MLP neurons of a small language model. Each row is named by its layer, matrix (gate and up: input weights; down: output weights) and neuron, and shows model dimensions 16-111. Each number is 500 + 50 x the weight over its row's rms, rounded and kept within 0 to 999. Numbers have three digits each. A neuron's up and down rows have the sign that makes its largest values positive.
A block is one neuron, or neurons of one layer that tend to fire together. After each block is what it responds to, as a language model described it from the Wikipedia text at the highest values.

L7.gate68:511477656526514488458523425398495516415497527549408448488541523535417559414635524524469496427498535542591494594523429564480414530523510428585447511505543565435613565446480558528517454459464554486471522547437560536511546425492490470504508479392522558645500525496583482492535453488450472561
L7.up68:488539579456481471498576454542442571514502527480540466438559535458530526586517474559516545484508496544539444412515505582454488452506469467528400574519536440449489560591521440403525477497540472417492619397564463594514461423508426485544474541412411591445390433521469441443521463486520532484
L7.down68:486560387495515391537594463585544444571476500498541475468463443453505438576468554499539463503568621536545423424520559479473493534416498528562404559442484416507540495454531459470462452568541553578482521511516514468479538515494492460496546444641417482414455551432472523530531539450449469501
L7.gate372:494471556548493456482453441490392583501521436496510513619561552417516505561474441441545554550521386559452529515501435473501533429539461475515514515492497576517532423466513462537511469509501494500550539459514529483490483540497535514488434445441461553462494529537548489415540414448508487482
L7.up372:501456468453511488497452430495507502493548464485537477590504450490468497582541490559472524489550408526493550388488493496513445485433492446476491568412506463421463575422442558474528472514489532529473499504522474548429439548514528458468483468478416451410562648489495493488447589520541536520
L7.down372:544418616462530541504639528515528455449482432436516538414552534538425381526428489571451581505578584495615490521501515493500521508471503471486578516459490581467494396502523448553528458530446474508472552534494464617419525500535515490469578456528473557460436546469578508479502509478556431485
L7.gate546:591504557496583467451535485464511518524492498557511507470503490521509509441562541532480421504539511478502426389521486453463533492581486550592525511497456521429507498578515488504534526610511570508484481391486467565549367440551460405563533519397572562584522433481531510495577465538512488555
L7.up546:463458590532516541555519454478430506451557430522484445536537488357564480487551525463435423458499480558496539567477539574349469486544544568558439514610434488510452472523533544447488485503518571511428503601490565490532452518567479465538499522407509418455447465463576449476515565534366552509
L7.down546:536492392551414520453554441517463543486551397456450503573566523475562542518437451495513504442568588461455472505576427474434469551492496541437473553508486489566450515508458480482469529532509447507521495490534496507419434504510494470518657511400533529518483592583412451414462461467451398579
L7.gate1071:538521555585520499465432524412471574396511409474547525488480485559501595542557505562552502587512517460529494465456482451522493449579420532437538443475524502545444398489518474497499446576443568539510455508492516609388450568478520460494591468504464550570378521488531481417463426533434529530
L7.up1071:550464448495410505539504529475466428456470439466597566441506524495538420490437500564498509534469505424501451552469542402482456487401476484430558434526471478450484509610551479532433568465446487487558472484437554608514582427491498483429462464502468562519481461520497484514479536556479484426
L7.down1071:544535564567487514529547444447473470396507374530458460407473594490534427469488454475477571453460543559434514546608454534499472487477485459491613535424438510597517507528566460452477510475500556538405417429448534493463546519560450421481613535445579438433589452539501503507496604538462438463
Description: Words before a year. Prepositions, month names and commas directly before a four-digit year, such as "In March", "in", "at the", "January 13,".

L4.gate320:500494525549541460416502492464502580490458542411452460501525577471464552552476610456535522425438507590557480456476511507426560546497510515466523476519497439527565511497530552417499506500455493504475475382511498481499476541550481518485493468538515509529414479533607540575522517521532387501
L4.up320:505546509489409473562500553480438478519427466399546556501496518419554464477480542550428524525536499461431480544395452533451500573465484505517516572404496516608433456558509497479470477551480460599488562495395560533573552493455494431545442530506420457501599535497576530462560535500472477591
L4.down320:394430521423467488488473455471392412484495435504520449436517507480478441469572476434483512457456537537445554478452550602532376494456468539497412499418518520447616493493593547502490512478588519535444541514549577441536462447485532494428479528570549502480492521497505521522550422502440491482
L4.gate397:569542599597470488430477519558431564538528511512496524630583495448541552479473500612550479477487519493444621466510524514446481569576475444506518519427503404577537499479602476466460507542464502559479538470460464540543483502503500426462477540453574484514450503483478523423472543546466451557
L4.up397:509570523521473424519447549455430504529516571428531608599511484478577509574502479468510508567471569482541572533530564512488422486497371531507524480459487483472507548529525508466451489506498512527492487476442534510462544503581507530525467569482441515583504467465482468458530467468370387501
L4.down397:535498515511460487407538535502463453461541527530548536465540458462480481490422590518520531525477427504464541444471504488482594641450522478428519514568479407550487438438547536502546506568545545567502531431511503530512433476492508538542515423601532503448442511578581506482451482538513528415
L4.gate665:523482539433536463479529491548431473486471505452494481564580514406499494477521425424525563570528585599532524456479507580440542510552522468510446497454542425586515586466567532432496524450517458574521426498413514484431526569529369492501519512443562499441510523569520526536444549514502464499
L4.up665:566482479487570469508492484507536530474543474502529453443456455498442469489469428519430495457511590529557485453542463516513479430525541452550554512397521526582486619448522515497536622567481571439595430505538510539489488424447563474483409450541511488535528428533523476466468566444528440537
L4.down665:560481517500477407473486462430511563483442484441482474450499539504437434516560569504428522494506462427505471529469493507561551443461597498378509444412387533583420517568505544500566583569509457533490458419471479585521479513543474531393572549499459594509446483571362505489509569458586513585
L4.gate1042:474471587366469530431489514539522589488511518471502468524526448492543532468470469456436514566520463495550488457456470560519541522436503500449522494459611511411488461550570487478455386495418492470418462405411491523508336401476571475530452556456579465547471536531420481509500491469459603601
L4.up1042:548482636473481464512535505498497537551450514566468464605566486543523514464480516461477535508583604570513428404385531457416509514606457531555529435438447518494506507528484533481476542507509481485459500476515486513456476446460578480539516591510580438446513526457508458567525464507472526537
L4.down1042:521558492461524470510512471524513582358603545669503569625466506442502508501459479513420506421501345527553521457390516559443488531515541503557453495480564501516555486475522491408488438469478539539485554413488563501468487395552505528431519527434467556528516485482503498533360475474503387470
Description: F-word continuations. Word piece right after a split-off initial F or f, as in F-ire, F-air, F-ree, f-ast, F-ort; more weakly, day numbers after month names.

L4.gate227:466439558514389520549516579409508445507548487494497497462530503479448501497557426586533444477570490569372574448502517461617427503533510547594489463547407488529576460496545474551605496446448451550478444605422407495539518498454576524428487487576543519577500489416537486462466579559499547506
L4.up227:551459509542439509558595580479517403512440480514530579528472491556440447585535436590488513522481460399432467554464435448552427434538509504517433466407486547528451496454513539473505514491503494514572462582454487578561472386537476551572545570560490486464550491488481534513481515548506548516
L4.down227:522546591507369452512486497425581411461553405509432433482490528529575484520499613494455482449533508476521498431402495492480492481500500485528373513486511546519555477367520456427519434443509504482526552612607496519517472484505438516427601542521475560424511542510505495470548441569496534463
L4.gate287:421461554433482536425567417503543502489495473590499528498594544469568563576496524426468451507481433451402581562482481503527567470556545461572475619495475518468557466467499564397535565432512530459483536551537438540440499448505500579575523480449501507551558472468571399397522459591510555488
L4.up287:398468463574601480463498554492513513432496493512444544510485568506553494480385463457529487556521533515381569544399474501512562503534468502498519539487518528484490587542461673498581606482593556450416467553439368457460481494530616480597476444585461526453470462539575521451462563519490454548
L4.down287:545537526491375461584509450512520562491529420544401502466528552514526588525470471497461495392528491580469419508514480529452465474496493539517389606535521523412485530454480508522533489549621469433579587604620465540545573491569376501561539546548510509495485430533499397363467533563511514476
L4.gate460:526521530483501576567492511533484462522524578496486548529517514582506654489397449474465497580495466580412509530555543560498510382533548420557431577513514462471572527543484596429585512502494483507439507576444454520505494456502519597556565518507594500612385479505631509486523449494473529509
L4.up460:520471441568435449482538494458518543543558492594496492612574614481556580582619486512410548521541429425447485509586429453465515439521497460629527499497446522500573485495434479461503455581477544493512530484502498511576433527519479452546516493423501498446447402468573469446469457527468560432
L4.down460:512551506463432451482563426485518462472485447492491543573438442515421553519465481511463513433518505587477564438489509574417474448515482477531389479538506522501574547505462496546477463498474485514511538506566522538485460414433421482473486508339430523554517483578583420478513506460473466429
L4.gate998:446440523454521553451525511531402542564540501503464578495420560525445611536496518339442457570489555638485531497493517495534446451533415444569556572463442517529520463443481524460495437448555544565462391508517494526538524544470488533489429466516432478518482444518528570500482601563459578486
L4.up998:513592528527506532473465449498499499437493570509576527608470496505531597444465519456525477609476396528492464565521420488396487440465514492494556520533562591534498476495452500573498507467574576504451437411565550540530457503520479627523584404522549489620483539481660567488524581473512545416
L4.down998:471494438487505470571525466566535508451491517466493561483487464545486485419486515502586453466605527555492515533485456552489424502505468484484353512498587534533568444481510411560418543464475441505546430507549559551541446410458389365472496445532492497525455499493624538509541466370588531559
Description: Predicts upcoming number. Commas, pipes, semicolons and words like of, to, the placed right before a number, such as dates, counts, measures, table cells ("heights of 0.80", "| 1870 | 5,718").

L4.gate341:523541427444461507441444509518518541498506528494466524502527490533520433529561611487493575535450533483463598503522585619543448392487476535487416476635538468444610505582456463466510495518504485535476489395520509503420541518453580501493543509475479523561447458512514508540470431498488495531
L4.up341:455510394564521554542438569439454454464564477428543433582514517557479429457470467526503440496384521524488529490546561544503499579548504442487536550445515425413469564543496455509531512409505475434514536439546547449525429428473512498570486529414455510506511548551497479435537537518494468525
L4.down341:466559455499486574493461487633586518442536581640560534468511595495537439554476501478528431491520494439501533511526592512479508495492432541386410486593531461444540528496495489519515536510405569570566459481537448451433543443530555488478507483543455477526441568519507412491520444504533544444
L4.gate440:532460527478586559561557459499424530557524478523496466590440512421521555549522413442526475528494533616565534474520529534460555511493541487490478539494528441519463498545601431420481408462361464510545500510519492502447475493454461448495523544433428503490478477531524538451546496481496424606
L4.up440:482549462453633499518510363555549507571511549437506468538466494511603601625436562468436506620504530515518591455658469453542454511484466549537462531502609495535505434523464492455501482459431578435503570535476466512544483483489430386378516480452537539494417408595538435509522543407426547442
L4.down440:502472491362587507497448398518454519453493515568510532539517572577545568521496496507482463535627501519444518490549448560493383536475504464506493549442609453501500396543478511520520483567432476505433548460546464443558475522471573445435535468539598491538471491460503511557499422508416513543
L4.gate714:572450588430520432577426460471443518499555527521494545538537555537619455592470509403455473529565465588509578552547484521475460408487465454514492514540467464546523458523598571508440390559474532453460463458509510513470491508438478497455491506483500513466470495538467464520498352585552475544
L4.up714:559573509425540479581420498486452479405505385526438500486524454567421441471484512442488487498509482551520576537528377525559498449553376424507487478562522462557387479537551441482505390529554514466449546490593559483471527495483524449511491513557448516506480591488570516594474491533552420502
L4.down714:508531510497492478500503480486468446395520501500586436430561557538536518529449491561492567496398466485493567531534524570476573470569475490463432482482470507568577515467498422494520542438572541516391565589456566433455536479526468498528494463500608497512478499499607503465460447529504559568
L4.gate995:523490534543571551459513461541532506455545537509450405443572522499458473478525462525545501484456512518501442460609498485420524474496480483416515541406532562559473526505505430478619497415466408539504487458506542481511496569546498539519545521460533436506487510511515536501434474539487585548
L4.up995:542530472484391527457494461458522483450523557433394452543537443524503508548582502506468418472412480505521435543502495524500528483491451556514499493504541503484516496557435420502611498574519530535529486424561544532515472433504430575448488504414527431491519496491516556504467500512498495565
L4.down995:542490479559577511474488483523574578438501434489500463570448537438478505462561547562558552474478551492502507564517621528406549415528486423477532532526469509436478517437529438566481404519575521589470537520591500540495442517515420482465538474569415556447508615462543469594540481556518517468
Description: Wiki table row starts. The opening pipe of a new table row, usually before a year or number (| 2004, | 59), plus ==/=== section-heading markers and breaks after headings.

L7.gate9:511553499582564511426515459493565484440510474435510528429432532468507492501529516499502566538533495511548542611609486554526510510532455514483481468584515507433477498488546423523560463471446487519483495572506454469447470507570433490482563579346466558501439531567532505487503364476525507589
L7.up9:517530523481423516533490516490499490461540408491517469553488448493402585511426538468464524413532513516481481459513447624516496483503517533506499531508479539562485512616533483437557586516476492476465568570554433530410552477463517472501499514477545513531578414536545443508446495480509436625
L7.down9:504430456565462537475446440446435540486447480566526480581525425424613448517541402575480501500453492521481484459457628426507498424446474486483550450443495484497556507584487493477516484539508477588467446468426509517517455538524505471477451526420426402538426466491533449463429581495624447547
L7.gate359:458457506555492521531469451477501448492488431581472531496509525449498548500532515572591455492444567518506546487491450493585508500565567482533503487612457447519553496467549485568399490490410469505566535513448448414421451495494539566468582567412474599519532554437461498478482515538521576609
L7.up359:591491572553461440542553517504462425528699460541475467432518514503476459516613424552537487460614512532517499468444554440554479457503497550583554497429425486579566510535515507485512469452456508474497426511494491456534574466470574527505489482516526493494543531523493516570473542492492455548
L7.down359:565530501440481445472514443443472525525606566620462499449535539525544447473643496495504413448563543543577452401522533493476483490520537502588532477511515458517541481485572521481452480510418497453458518504434462551443436493444538465390618613566394514596519502562489514472547451512480490556
L7.gate409:505575413545450492416505447475438578530547538470471460489507516538504489549494497494506552493479337560516556468488480511521571428560579558536539405504585531453479485451477443567531437511445436558492491531485527580437608410517584433460543370453480556498465424572523536483398525563499501532
L7.up409:511518565493535510521487550558440408518525483572484506608530504414493548509518515501490418465560448394433445404582432468601528496493502606459477514599517527482540551541585472399500477435475510508591497589471536423446480467492512486412444459454539470492416584498318440557420392535574457532
L7.down409:483521474504475442553525508491415411504432517559548535537514533570469474483499484555501572486544522443400580470533510515555532529503503484588537483492534479544506430414508470451543561511535561481514515507473433515464513508466471549420405621560529532491354491475469577573457457547513502506
L7.gate1065:535498528467472475473422527535551486540481532454528500485392589566454541501496496509541511416469472410415453446424440445548483457501485527434531518519505516535597485466556485478462505558481606487511470533367574499517419557417463401592558496431506572397493459425576530485517582480552476516
L7.up1065:441521532580488489472522525474519547527484518545497529467519560551402526539544519448482455520486519419532489494494525576550482455524515479484511491558465436584397503448548463550605498496495519571526568491548420493612547533433499490515449508482575510551509494455582469369397472504492479593
L7.down1065:466460457501421584495586471495598520501478381472521522409532560564509463471440576517562417525462507485567499466552597496526491488521512534547473558488476507548369512508425464501443488490388598501496591409601485501501568540453505479549452463528581521547526436541532430421478539509467546491
Description: Separator before a number. Separators such as a row-opening table pipe, comma or dash, right before a number, usually a year, as in filmography rows ("| 2017"), dates ("October 23, 2021"), and citations ("Barnaul, 1964").

L4.gate410:506483448552513480580555499382519418579427507505512506581488556534500510483515480471520531388457478587473530547493475475431505421513473407523497588499456430606523486460574519572552509420508492475487521457468498589436513545519512520555462494433542533403586406576540487570440490596476415491
L4.up410:551491433515555516487486543412552482550501455436544531450546472590401542589526472462488531368430432544540503436530495606480500446502516560409598544485554532560467533544479492451553516440481516497538512459457459493543461538494535494489451573470490526511532422507447536464558460494568550545
L4.down410:544470501514539483481515446558469524561481497432584499500484518440489443573470616558544457598530408489545429531512509500503488507435445531498507422514449453463458537411503440586517536514518519487562501576536415438540454466487486459559500461555569413491471552545439528524513520597492521517
L4.gate530:519563479453468488533566539511594557459506424495458546492549422602438525480525538456513485487456487397447493477530443506494532499496463448493479476593505611465431499460549478482473602539474375565485456442536559460529488609430483503545537466515598513558424519452501366506550461508455505457
L4.up530:543573513477426457519483471475490484542465526520472589475539554467503575519592534469492485460549532526399600603582419527532484580588558594498490451493450490490547520478533553629487467466427435566507505430591515410504509621455576570403544438551571502442487512433480460465528500500456418515
L4.down530:536559371512538481525513524548525353464444521414479441549486486544446455527544495575529453481535489526498520424505492428581529431468513521452442430473408549512477610488518605511531520459442465598519444548557427582507558563407503529524429523674565500495524457453533424453493481536620514468
L4.gate560:507471456501491531461545508563511468538491420440445533372563561592586496527589495493526478366537607460545491462550502514516546449539471418465578500548565468533549472524509468549589445557481469470421503521474428565616544552406523533448549464414469556468526452379533550452588483519607531496
L4.up560:457384413441441460507501504562472518517484482524366587497484506540505472565539455592493421463553557510456486576513498454466439475513533462528502552514520513498525508488470412533397541591487543513615547464466427537544529483527520564528395508479557500501512485460608479489489442546512512502
L4.down560:497449432546461502573531498449461518514567478545440469536526564495563397423517538514482581602501528455549517521563561416452455509563517531550533487504510564452556450464618524505536566510481495510488504512528494599580482528524519562463550492567530567595399461455506485434489516564480503539
L4.gate1007:514462584500515515562576562579502454499457491574441711475515529448509509471521462433523435536525493446485496525466496559525470504511416482544539562482535462424483457559461516487528446547462499444487470458475524479426505505421512459524556518499564540507486486446547420494506496534485473581
L4.up1007:488431508519534490440617446534469545465458562483546566449466560445568481472480572603518496548517533574469458474520462508553471516515511489453454525443433609530459489536438497538474465515418467493547468628427469607516487508462438503510625492563461466525451514543440508552496478415529503564
L4.down1007:518505505470445472544519536461588464456499501540585587486555483500431600406464525497517431519516479572419419570556432523460511523520470486556521491499484464460564455472493502515527520486553530457541502598464524525503485586498413533456454502514551506581435516452494524548383456416509561470
Description: Goal-minute separators. Mainly the apostrophe-comma after a goal minute in football scorer lines (Kluivert 14', Matić 42'); also table pipes and word pieces following D or W (D-igg-ings, D-oon-ican).

L9.gate574:520487445479506507505482470520474481485557579459549452455472476545488638461468544517491601417592472525448490460532422475410516448534549481453584562404491522542543500501544486535497335408485397577536463512510493521485450453487444488509454485446511469529549565510398468526426451476445583512
L9.up574:538527417430521463536485513518509450533507534571476512495497533515479522524499478552501560501448452586508516378455513427430574611526483473469457610567465449504487467554498519506465491406472470535513511445508498661445481505518505476513490555415499559434520458462381463484492495495502536516
L9.down574:617379459477535520539466435459488530497518581531573598529472477534501503478569441438543444470514417500506451528487524432496451465557467449498515586492547504571525541477557546483445495539571615455481436556439524394558437528631501455436498511525488537470582448565393444551548537492529586467
Description: Number and name separators. Punctuation, spaces and name endings in goal lists, stats tables and scores, right before a number (Orejuela 18', 7,866, 3.72, 90–92), plus first names after and/with.

L9.gate1044:510513468485505477537526413459395467518530391460521543547518568480597480498447497506533581520488527450444455569446461548477571426472517464503565532522465482603602581481484559528548513500419546580519394509447481586556507538536502529575528488463412506473439544582591475536516485458550432418
L9.up1044:500479469449544484513520445436510555519399510494476428439485578498491547576534479503507558547538546527488546460563443516498463556530468499532485539527477644541487518400567554457488534522576501509491514528490474522533539574494437460412507519540503550485573579535433487500518608503556484490
L9.down1044:477474548558507500455546502518580499520571561534383475526516546525392574508496496445517608387508571443468528555488454484578422412454530520559444464511536547550481548512456437454477432513475485495475493481446364418506537367448515470606439459505522509554508504569582504520489400440493490511
Description: Before a year. Tokens immediately preceding a year number, such as table-row pipes, list dashes, at the, in the, and month names; examples: | 2012, at the 2023, in the 1920s.

L9.gate623:572578529487519531439442510415443528519523468478455554464494545499529548453583513566444528461488431429552443534477452582456527477552453517494491554510495446498450480455472444459488553552397517439481490495609486579529507535507473471466489431538436476480463402546576389441535516539518499448
L9.up623:501497573463482541520381388581467490461441499527494635412539497573461481508510460470469498446441529432509468478496496524569513515518460529515475470515439471509622537536534407510528507549526501529487575541532428515487594527428481501533494527423464412493550462572613435506510517561453483504
L9.down623:402529558478497500502483491501465389461459492517461485450548559491422525506503498462537520549466559559558470484464504468481498512410506524500358479535509507547514496493457401436499487554505543528507549558572452486426507490463476519499530521628440499466594541517541419462456397505485516489
Description: Predicts upcoming number/noun. Function words, separators and table pipes right before an upcoming number or noun, like line-start | before a year, the before urethra, in before 1964.

L7.gate497:460539540436525496490595434489458417484571522470463503465554560544497492451499555518572505483553472504473550527448460546480509517524583501546469574531384474497464493563542457485514518558462430588588415478423426423585604504507554559514440505465552435471456528486517529501477572581558594537
L7.up497:446546503475538489606483586519517470628536446485471447444518547553555509512571485466494501482581519502472480519513575459515471556454407543479585484532507519503588311534645512548496526560426539499541509523460483432446549512371435530513570481595458540523530566483580528559428505471422503541
L7.down497:499601502467483373372521456521499528470519484509517499568417535453554480459420530554438485468456598539604469479554497560485526565476422473408499483440513490618475571446424550505515545491543544504486605500437510594464472486427461469541490638731524509510505514533471478529515493443551420444
L7.gate521:531510531522475419500465471423489436434545545483533521442506574608523519406566513461545492441559458383567613450438449509529477499456543464520541491510444485470549460494513569495353570462548447538525440431507505554543433490472504447509513463432456506501509528517612491491492521474412448558
L7.up521:481509477584529463420526496515422499523496485546458551540494493585423436481536528499506519550388581554459585481424439515513513440430560486441579549526523495491527498531559550474552434431577426565514408389557439473449504487469518424471503524466603514491506491480532464467512466498457471567
L7.down521:574591499531476514477493486529512517458468416481422445474485472486468522526504585477552455500429528482562464499528521570556507535463418337498477566517485437532479439488487516441516569376524528607543436421455515491485473514520552512523572498651551477535513522501393515522403478492494469479
L7.gate705:497458545575474480503391480609512593450534400495420496436536507545503473420489502452471461464456531539510492428532488427458460449455461428545462537532416436513486399523490537507473460492485478494506401495513532419484511460509532521450517529424512519526550451472492563535573472586566539625
L7.up705:454410517455546500468455452374560467491481513517440545494477500484573549478459436521444557543491527487578533555446498435509505456466554460413487474563460476582538469500482514518510485435470484561552550489455431509611517517472517517368457391460493579483529464468556404423522497532525427551
L7.down705:437533469541528546479463499438496518446459472491531538545468514477498556524522465488551542406556456486502414536483455547427462422533496522471546432481521468487594456576486438499440542358471537464567437534397490492529498452547397482466466519612515546481561502486474470544530530494468435472
L7.gate1330:426524539441370542493485548485470494533515473419456590427574519479547478447511577500516497549506563557569538430403556550550510518545470501509454540473480502446501425574576548465441501490536530496536517489587518455580414494377445580441563531539464565468480498405527579524457567497495522560
L7.up1330:504550503572402460503497571584495447450557494528490608518612541538517491488445465469473419520468521437504536472408541446504559467564537508529444510504457501410457472512482531558455604549569568569536497353564552527561474430465462514542476507541475534469576518426523624476467568481480532498
L7.down1330:540493540536500433431458550506451446380615545525545541509553516535512532463529505506481541440487493560472559434484559530542510558477608505501424473515486515490538459508528461515488537440600540580510516404472482508514435566407531518566465496620502551520406559480452507587526454465506634564
Description: Descriptive adjective stems. Evaluative or descriptive adjectives, often a word-piece completing them, in glosses, quotes or titles, e.g. beautiful, sweet, wild, wise, fair, Small.